{"num_hidden_layers": 9, "hidden_size": 192, "num_attention_heads": 6, "num_key_value_heads": 6, "head_dim": 32, "intermediate_size": 768, "vocab_size": 8192, "hidden_act": "gelu", "norm": "layernorm", "norm_place": "pre", "norm_eps": 1e-05, "positions": "rope", "rope_theta": 97300.0, "rope_fraction": 1.0, "qk_norm": false, "attn_scale": 0.177, "bias": "none", "tie_word_embeddings": false, "parallel_block": false, "extras": ["capped logits"], "init": "normal", "init_std_qkv": 0.0361, "init_std_o": 0.00848, "init_std_up": 0.0361, "init_std_down": 0.00848, "optimizer": "muon", "learning_rate": 0.00964, "lr_mult_down": 2.0, "beta1": 0.9, "lr_head": 0.00567, "max_grad_norm": 0.5, "warmup_steps": 200, "schedule": "cos", "final_lr_fraction": 0.1, "batch_tokens": 16384, "max_seq_len": 768, "doc_mask": true, "train_tokens": 127700000, "max_steps": 7795, "dataset": "wikipedia_en"}
MLP neurons of a small language model. Each row is named by its layer, matrix (up: input weights) and neuron, and shows model dimensions 0-191. Each number is 500 + 50 x the weight over its row's rms, rounded and kept within 0 to 999. Numbers have three digits each.
After each neuron's rows, "fires on" lists the tokens most often at its 100 highest values on Wikipedia text that the model never trained on. A number after a token or word is its count.

L4.up690:523524521501505426553433521466557476438416486492452614572451531545521579558519435455496403507555547484560489512509499501502586597554449480477488414529507426475515501545541581455498468520621573527533575515448522438532556405613524517461538467520501498524382440506572394462490527447571513531537492526483584500533487476516549533529541559517471473514453437477419539466471415440502505519421481429513567478465521535523436446555461534424504631535518505498431535532367412544454535473489519548544561528469550477530463507462402463494557467465395511511435473460549491487361531496500544525
fires on: "ill" 17, "ile" 11, "ell" 10, "g" 6, "ir" 6

L4.up703:518450503539535516420507507476547499503590523473555497449379433513499521391464475480397578497467519454595436415486467522528567468539451467447447489486454442575539508495538417423422465579590556501423522519515490470467489550582506466541638460552534533488477516514566521492458512512452549473456513535544520437546556555515584463500474519462456572480568450519539481503424512510455532453598437481449567515527457517494527520450613447557477578542514505466386521458549494530529520487554503428609493517378483592542474413492519518461496414502490384455548577492585537576443445544483483505
fires on: "." 70, "U" 9, "O" 6, "W" 4

L4.up431:594454479553509492609529507548477501531502491551459463475523535534492642545535511547517530529542506513498399398489565550424522461499498520414533468450481528465466472498560518499469502518479519501561515476587492485501479516458419390604574434468521387514497382465392501441572554466604450505575496547493523464469476520491438476482577562531449551581439507471562495495549452472523507563615543589553576516419444552531562404530562456452459540458508533438492549467470433649563444481527524511407511509541469464482482477494542539415487455451479465503547466426461459507431425514483469529
fires on: "al" 20, "at" 15, " of" 11, "n" 6, "ur" 6

L6.up181:515486533543449548582468554537554439496590454509431429539515527535471505535567565498483526466491601512478531548459441538449553461400556470459442465449609567450609451553487438517459558456574500521516575457481499558503565485608517509486584509513492512456523455530388429544545474395497456511439476471497479464544534579589503459493467423556445490461511558515466471450470478435503627498476441489440543515571503467527583491490454507480569507590486528528424537540464502556471439506408536413487595605478421483491423480555497487577521525498445553366479413492545484488502494494506415431
fires on: "n" 19, "g" 10, "unn" 8, "st" 8, "r" 8, "ch" 5

L4.up514:458508524548456472472471408550514480439525435506601428525536546484443584510435537596525513553433543468583537534625533459566561479446520427467460490475417545504550502523513514439441487505527526505478517487504565526428447425434555493553513475495540458529598425465469533487490551435464532423454559549512522524377468586451621596468453427524479496524365406491471481495485499522466492508552565566580549556559476439497638475496598508504495400498477527608558450449508598450481543546434521472513466512427552499525533457518523569536530450494467481469471510472445517499525434456486430518
fires on: " |" 27, "esc" 9, "isc" 7, "in" 6, "season" 5, " nomin" 4

L4.up134:471489529506395467576455486492620453486529501502460524439481502518503509469483486513519533512501552517470448464480488421539519611409482479490506431480542459505353500506607502442462463501543534519576503525418485511484552520485503516468469470541519511521491476530490424582558560408491376501580547478488451540506560620481410516531401456484530496540426494393454538467520474561481515487537492557566552491453538441514589499476589508441474439463514400542498415470553437600527529471556427460481481589458610515502509500515579405519509525473577523458441412534396602502550567473444492558
fires on: "ic" 30, " inter" 8, " arg" 4, " Ev" 4, "ian" 4

L4.up434:465460538450485392523545495507473483500410413452507505492499537469553506484525558482491454527529463531574471410574523382459492452583417539541523539520574514431496567544442552557533472619481499475563618402489459478404529503502529472501544570586487525502476572574544520450556507468428504459482572517533512490508397528555460556536466554593482504384434558606444516552530488516565434505534483450459503453480436549537485565535529491395484590517509440461448437512531532488507432484540584546463480570442426467512515440540557580515467566474474443487425511465511503377476585464541550519
fires on: "1" 44, " Real" 10, " No" 7, "il" 4, " Mr" 4

L4.up502:514480483522528589572410464442523480547532473555543467558492502511500513489505473469508490503456521474581528457589485551453500342510600438494468380430464482513471409567534498523520556514479539491529469529440509421543464479507574493583555483585480427429478534454540387512510489498524464520484498382461496464502482558505512430520519527546378466515459471510441515473546468549414504581445537509488563518593515508578496471547425601391488615456398589559542548535581574571553457557483478506471517473553572566554503433518455543415496391457520483469505569506494452527508460455470539499
fires on: "." 31, " to" 10, "ne" 6, "ik" 5

L6.up109:524521496474599547484523457437571501422472554491497458421504571507528536447549544575667565522508494526577444567578486547452581528567445460493505402506477487507433528488467446490532475481529495507471513499506583560412547530523480503485480532493628408471449544588523515514427459517501456487576454476442513457492432515461523502414524534483461545528494482567560457470513549483418479379472496566533499428569503424546531419511498520519458444481567553535441533472518475567475454501354537522479561488399453492568577468556525459433449403579469562467489509457453461474572450585473443575
fires on: " (" 35, "f" 12, " " 10, "m" 6, "(" 5